{
  "n_layer": 14,
  "d_model": 448,
  "n_head": 7,
  "n_kv_head": 1,
  "head_dim": 64,
  "d_mlp": 1216,
  "vocab_size": 8192,
  "activation": "swiglu",
  "norm": "rmsnorm",
  "norm_place": "pre",
  "norm_eps": 1e-05,
  "positions": "rope",
  "rope_base": 10000.0,
  "rope_fraction": 1.0,
  "qk_norm": false,
  "attn_scale": 0.125,
  "bias": "none",
  "tie_embeddings": false,
  "parallel_block": false,
  "init": "uniform",
  "init_std_qkv": 0.0333,
  "init_std_o": 0.0333,
  "init_std_up": 0.0333,
  "init_std_down": 0.0,
  "optimizer": "adamw",
  "lr": 0.000796,
  "lr_mult_up": 0.765,
  "beta1": 0.9,
  "beta2": 0.99,
  "lr_head": 0.0081,
  "grad_clip": 0.5,
  "warmup_steps": 274,
  "schedule": "wsd",
  "decay_fraction": 0.736,
  "decay_shape": "linear",
  "final_lr_fraction": 0.0,
  "batch_tokens": 131072,
  "seq_len": 2048,
  "doc_mask": true,
  "train_tokens": 567400000,
  "steps": 4329,
  "dataset": "wikipedia_en"
}
MLP neurons of a small language model. Each row is named by its layer, matrix (down: output weights) and neuron, and shows model dimensions 16-271. Each number is 128 + 32 x the weight over its row's rms, rounded and kept within 0 to 255. Numbers have three digits each. A neuron's up and down rows have the sign that makes its largest values positive.
After each neuron's rows, "fires before" lists the tokens most often just after its 100 highest values on Wikipedia text that the model never trained on.

L8.down488:152099161120134086122135130132082191113109139098134132144112146100098126153100132103174169149110155122112127088084169092121127163168095145132195117153142120083143117098146100104148095154137098148117187186197147122140175084152089081109146081037137071149125121120096157157160080131179125167123110103126098150102082110152056055172112112079133177110150164100077171162105117088081116162164140091080138086162225092117112068141116106092151145133117124174190149147189185120088106106177093162167124146178126131116164156108111196079099135098148162144058138064123110097152133108092134122152170089090114116083103128115113143123149100090127154097091134160135156161157144135130158167113107124144132148134115146132120114164090108104111137138151179168059100091152115095066165112122153
fires before: ",", ".", ")", " and"

L9.down121:138130145143110127168112105131130174095064149136165107140122103123147102133101087107136127134166106107123133110113214154144146162128107073066109114146203150181115102119125113050163151160058081126167153086102129128109099106173097089087176156127105092117130127155133194133128145093152158142065091165140125130128133144166112125149130121149159148116181148140150072088119158121112179140124186125096142103151145148108100111094126089084130190108136143100086097124132145089129097180105104141104150126101132144091175217209094100117132088166185100118085176104124118151123116151165079097118115123145094062089129208124137190092164101063083144122127102135108241194101132137150138145107096117054122144147138145131106079096136122104112117132058173106143133142104169140132136139165160
fires before: "-"

L8.down222:122183154160108109141170183122102115112138109066087127180117132195156126176125163064098110106140255149118106149127164139117151138101173138136108164117149117115157127122188122116009027132106148160140086122099105096138138103136128142147104070178089087174136113097109043147147151106108116203146097128118168147107153129181096125167147131155101147175179121168131193145099151156116124130135162161122100131136153109128108157110127088108111173094094140117157127114185094135111102111122125142101080141168174122053177111103142125145141146113184145157119128131134170129165176094141105142090130140135139121124103107129136116122121164162161130063077124106132113092057140145164119149162153255154129118143101121080130134081113115103098150142123110153129147150131089152121172162134123
fires before: "\n\n", " The", " On", " He"

L8.down986:089168105133126148152100088116057105157153118140082143088154095137187162130063117087177063123109217179092128113152101123158160183073182115114110170098122055086191076062110165145093116097174118153178107135104156155073092108112144132116128150102065093165168121088161110118111136120107111114119121095104169158143135216170161153119144130104086123109150131070118104079150162143102110161136158171134118131104058097116156165133168105120173116102153161139103080119155148142121103211174059095130182184100114117150141153159123202193082154102168150138150139225096101140154122174143105153121129101166132072140108136152146073092106093099168121139139076107153118127150120183133141115123077147115149113136148123080138188132151070112102062111074139102141087107122060125094169097125098
fires before: "=", " |", "ulu", "s"

L10.down966:091083141172135104186129065153160136115134138124134146132191146162112138143161215176128101134103081142122136112073205163121084126100079085138118149139071162093109056128092165129124100156062160121106157110111142091094082071114100132135118117134100120118115102134135182117168123082163169104172100199140144124087149152147107114171121180133139134119101186116158113135111093088179098126107125116175116092124149173114159120154147116128127120132115172099101118150103139117157100080157111141075160132145073121049156105185187119112180123144126069156188130152129145107153132116205103134095161150113130137102164108131138119121126103073114058128169113159098147180111138155139164132051166109122128124162186109117180094051096156126147118113121157133163093152121057141069097163143178
fires before: "|", "-"

L10.down1045:080111085100158097148153169146099048077135060128114105137140130178111056139126148169087195104133176106139132138095161162102180164055115099154174103178119135135171118116158117137043060182113134112137086113113139187123099122121110129141096109170096147159129115104145111141143143094123134096116078184122199152079115122183141121163137124135082104120123223098084180159121091140066124136102098143136102136099131080105091103133140088110128094069126127126110125170113126082168139101125129081122102161175128091100150125104105160140155163135184115196182128138106161100091135074114101139110171101148115152035107102132124099100154124075166092083099113122170153098065123118127135150161119198166156111143114148074164104091144069137147133142085125132117133150155122077105126116121146
fires before: "\n\n", " The", " In", " It"

L9.down283:177150132133134100135130083092109125095081143138150151110131131176107188103098181176093155088119061110120078128145158101106151127052142087123129178134115097090137101081117110127188099138131058125124200108072174084094155116163058103197112090146104129130163129158145134095160101091159189165129141111099079091163143179145092120177166073174130075127135186121145139109123089078158174157088159091126077086021093196137104085137153125146056156152113080131172136113144090092133111141103143121154098156172110162126151117120077134109149107116186127083125141128136107124095137061215158127169143110017157126123094134104079150109162101144148090141128100102064154122131172125122107190132130142095112117143169106122198141138097126103110102110158162192131110112137200144123122128140176
fires before: "-", ")", " 1936", "\n"

L10.down555:128132111088178096098068090120154116162122138183134154090157177045115115152082136077155185129093192138106173124096129193105116150166114195071161138126127146090151135103128105122131104107127161107150114131131149135180091150086119183142093167137152160125163108108089050114181183149117121110134153096144128079121070131048160171141093154081133124073152135120051119156101131100117125137150155132127161133144129130134147105076145155153127131148134094161146137190109138146115106102118145094153157098047111125149132109117138100092079101185120126125074134163098152097110134119169122125108157158085122115180082118118096158130151192141136184116148145129192081074165104179126152116106082179125172127129114176082093160139144110144118035109171187140070122191112104110152115155169077
fires before: "=", ")"

L10.down1123:087104131066106114165122141145048149120157166103110054173112114128130116138172197062135141042039158080197099093108150104146130155187138133156138116123147144098135122172140138120100122180138144109160153115163150163102071095086092127137156132124157140120149065152096120134143101088144086126136137110147124126172079133117162170206147121168060128090077170120184176100142113157121126133095135137123119138102133153104102098141141100198121155093124108170132176220142170164140088106201080067094156171080174117143157125069179077210145118128110148142094139137073138045097068090205128104120133081140132153123120116095070106131239118136122105167133149130173124081144056149079165097161061116131126067169084133080139087109184074145133063109134174146148125144120120140188182098164136
fires before: "="

L8.down534:159170137172066098175134116144094145173093099114093102139120106099105097140085099088102163136112243144100129162102156140149121159109131127070076137104148116118144128150164107077119041144093124172158126164125108129127116105064150155138107101169127126160140079190137145086136158164117136145159135137084187130139097109126141113153087084121072164097152161168106212096145157129046063053124161157131090136134191071125119137147135131093114126129115137167170109121181089125095132120182141152113145139121121119103148102130141140113120088075139174128112067163190139146142091166105104157143114156109130122161146077144128109158162112131134158106117083111096156132127178103098125172166166198211132127137103156092127141085103128133050123162099124123129108169090072145141170134083113
fires before: "\n\n", " The", "\"", " This", " In"

L10.down719:099102080148151046153151014084101125184146108086063142118139184184076107120151157157044105175107139113155161163113088156126146131186090137170155115102129140127087122103222166123149090170108152122068151053064122108114127135123171121117122054078135102144176057178180093104140143063174105136130074136106169140122099146178150166178096131138123125112116137131099143098090176105112083184148080145109152153088115074183151100155121132095087128151161137149134173078095121065139090112140152104096159152086048112142125129123129149123167073181168143141132095146096156124112144124142132142141099077048113141104127067094153181073091110088170139167153171118106146107106140120089117061139126080155091097109090160161197136097147122124110133114111114142153096186161069117181097163165105
fires before: "-", "ult"

L5.down1205:090152114111163124202144176129120123146108137080136131106115144142122109099088112125115156152058177091166124163093155157072108107148144103140156166085132142079104122134094085170158152162197134103103112134136137146132096108128081101193151210158155114114136119128130183131135178092145144090137148140132086083095177178164127126100159110151119092162106092115114123069071059135057123078084125059118171124162110133060128135130157139080100188161123172136090206186102107102187091087131150129102105053175140146128154104144132146136095071176093095172179122125145070141157147090175053121181173116146092195104150117075116085106125132123135135152129107143135159102138127147121088084110128078186109096196125119090128137136082161139121141152104141177139070149139147145096117146111127
fires before: "-", "|"

L7.down1142:091098078113125118132181213154043101087120137171076161105143079052108075094094129132163097133113182121129118133134069112111138178116109113090073144168134129145147097137123174154099128094167099183127065097156114153119183100114100158188112145166094149117144130170143133095100102160119143140146126124117188082137152146106150138111131174145137115137105121143156160074147150089123115097108146219108171111108102128103167132174101156103101157151093092093211137129110140162124072126119098106147106165183106163126151161118084069160122150144139179113088091123080118185092178145151095042159068060174114093132132179140132092129102118193112086134076076107091107117090140176170144129164105187161134133173140130128119131112187094130154096107165113083150138126139122099205161131129157
fires before: "s", "."

L2.down157:090152108156126140184168048217191075146132124069141137088145169151126175076136149135134095106137145122088102062130141113139097173156089066114095132153096095094109114116155158138081134136162152170111106099146093118143091150163103074119132115127155086113100122096113118142091106129152186112127114054067128144135147141133132151146151098151115198116121170142156106132138055155154115136058144096194088111110110110135089082173131059121107118141130184180127080162120166114117157061080163061104143092131159161096085124122137167139155124128150140125152117160146117089130139157157136141110092052079130155141081135163094132123119144151095033153158130136118133142176134188101127082105140085132151103111128126150108145139167162082176192077091138146120175156146086200202116112088165
fires before: "-", "|"

L10.down773:138140141086075099106148112137124123102065131059154131098131140085132099073138131084093118149084187146117097121154134094093101135173047113031114085153171123106085066110116088117186127213151107091075131132120158180125147116094153094148151145124143130130069092117137110117124111089164179124114134160109049120186144143197137143117121066128138180125091068080183156151192072139099138147071125126081081120143130155098107162139143126111090193136161167182165136132149142152076163133075152095141103115101097186124081105133145141062100074140080154069097148128085144155095125141140121144202087167162090086155114096165141113059135112169132134161151160171106142154134136088087072152091104151156139119116110156149121111139134086115119136129104138118098099092142072139108098093099150
fires before: "|", "\n", "–", "."

L9.down1183:169210129142125122148150147134090113149119186193114168130120097112107087145098142167159152177096089141125097177133095140144182123114170143075122139120120085089140172135141092109120120116128159165112146071162137103154103150149154098112077137139110123131132125127161123111146059115158090179120135071096105136111125169158129199085075117151161187114117147144095067122125135072134113095113103182148140152123137151133137123098076086131148141059193122089087121197142122129122161152131136139128190166123141105141163189076131153112097152078207099097107101136174066072100117141086115067087164125129140116176110103134137112124133153150150167110147129119157117145110132122165196112084142157138177180107100124150174076130161151100090088129182103159088063060117100137160098091101154
fires before: "|", "-"

L5.down807:178176103040116156101128124131149124136104154125128182113195139102115129070188128027065124095104194145160175169140167118093121123203104133110133101091105111073148126090146112133107159159106113160095170141156129092158128144119133074137169146083133153157081090103135145149133118117137159109184162067102085163081132160177101128140109138102087154175155093091097137142111094130171113104168119179096122077154135127102120114131084100179090166094139153155086122124068117105092072132144173110154158123132083156101119123106211156104096123152114117162118128132153160120128167130120136129160161096106135168105140124125118082059121105093120153178147132142172139161198118075179146070132128212152122155122168146139136083124193068146099147122078159115140141146140136169131154124158169
fires before: " |", ",", ".", " –", "–"

L10.down249:119149120119135164106164121111115057162133150124141117047138124113132172163157138157172139138131066123121078084149143112150080125122138190104129106121150109094167089086129193102139093126089171079123046089171097147089195103133155125125042072156138125084106113125098049147096134197116117213122127072123123157095134139166143154071160132099149170138094152049108109161148136088178172167109143109107223148138167166170149134094129105170181148085168160147128152172133103114133128125134137102120135065124175130145085205095112115130124084117098180110088111115087105106138146163085099136104092186142107157143104165209146107134139108102134097106098147115151037093087032104096128135129114100098132146145114107116114166135190145120142125149177126176113083113084147143130149096133142
fires before: "|"

L9.down1008:134070116143155115170136112139084139089133083130115124106136146067088113138161152148130128096130046082128147083120120144136124083155109142116165111077092130133079140129140147083132113158141062174103083138133090130137129110097145155126139103144136160134127131227172085121089125093102151150137153137105188134116169104176132064121147126129177153106130159082140171166170112152088165153129078122124142128091149171173121123105109116125138167167173078193144130166157178127088159107119149170171188104148141082137056167135151098139144081097144141070110062111107104138097142181112175093124153112145089137200119200108133148131126152178127166163135143126153099114092190125146103172152095094101164151149074130125051125157125133165151100060117146123088114088180120124133139114156093
fires before: "|", "-"

L2.down1039:127179137098186151180212106165130112130124127142126198078109170163185132121112090160147106110163134103138145125151126148110090141174112101156120173069050110161121065101143119155064116179192147132112146158156143152128098139128067093144109117185163123121138116140089125166152104134107167146076102127145102187077154096089115130125153138132116141093168115140148108097075127128118150113139143091120192070124144141174057150111101118158132116140099099112131079145128131127099132097176088097175158129167140201119118051121157161097098113128129159141091115081171118149103103129183138111128190104153144181101088115135108065115142160089098146106133142140082154105105134131088168075079162126147114123123154122107119164172089108129185144207172156119141108117128141117080135099164097
fires before: "-", ":", "|", " |", " season", ","

L10.down400:141124165134179109086170098114108142088156121038193207076149089104186128133188142073125125127160101176113147096090148122165105141112149175186067144128176180120153121104113080116095135139150137136136132102161100107150129109166128126180053131189130091132103161129062174161089121088161112158115133145122076166122113166149114124122140091073082201091119094165095093053173167133090144099162141127123136114176142141123144114129152097126107123165141125156113120127168064159118093099182150128100080117144137155142105117115123175113081118123114131157025161106047110151154109198114095143182141145097131196125132103092099098111102098117165099159069112149157122134126129087186107109100160122161137153140108114154169087140095129094132102183143120156165123056119108157153167067123156
fires before: ","

L10.down1007:091124103141055094142154138135138163082150123117115131136128153132150175090141124107076173093145195078102117098130168128096107128122160114164097066106140103135114183151100074132117125132097146133160141083088135173122124113155098119061156138079051108129108112149103124133060111051062131105150170108072134083112158112163131109149125157126101135138136131155139071202091132138122143106118158074116104137154168099182156147151113076157144090052128203141060147095096092073111133103179153143157081135090126166171176106102130149128120162138158097164153105121087084101154141174140109191179103073115148106145136177087100121120118124125104152113170175076170157092137121130143174105105087125154115110163152120063143137121164097102079172133109153144171174119155138186137141175131177
fires before: ",", " |", "um", " that"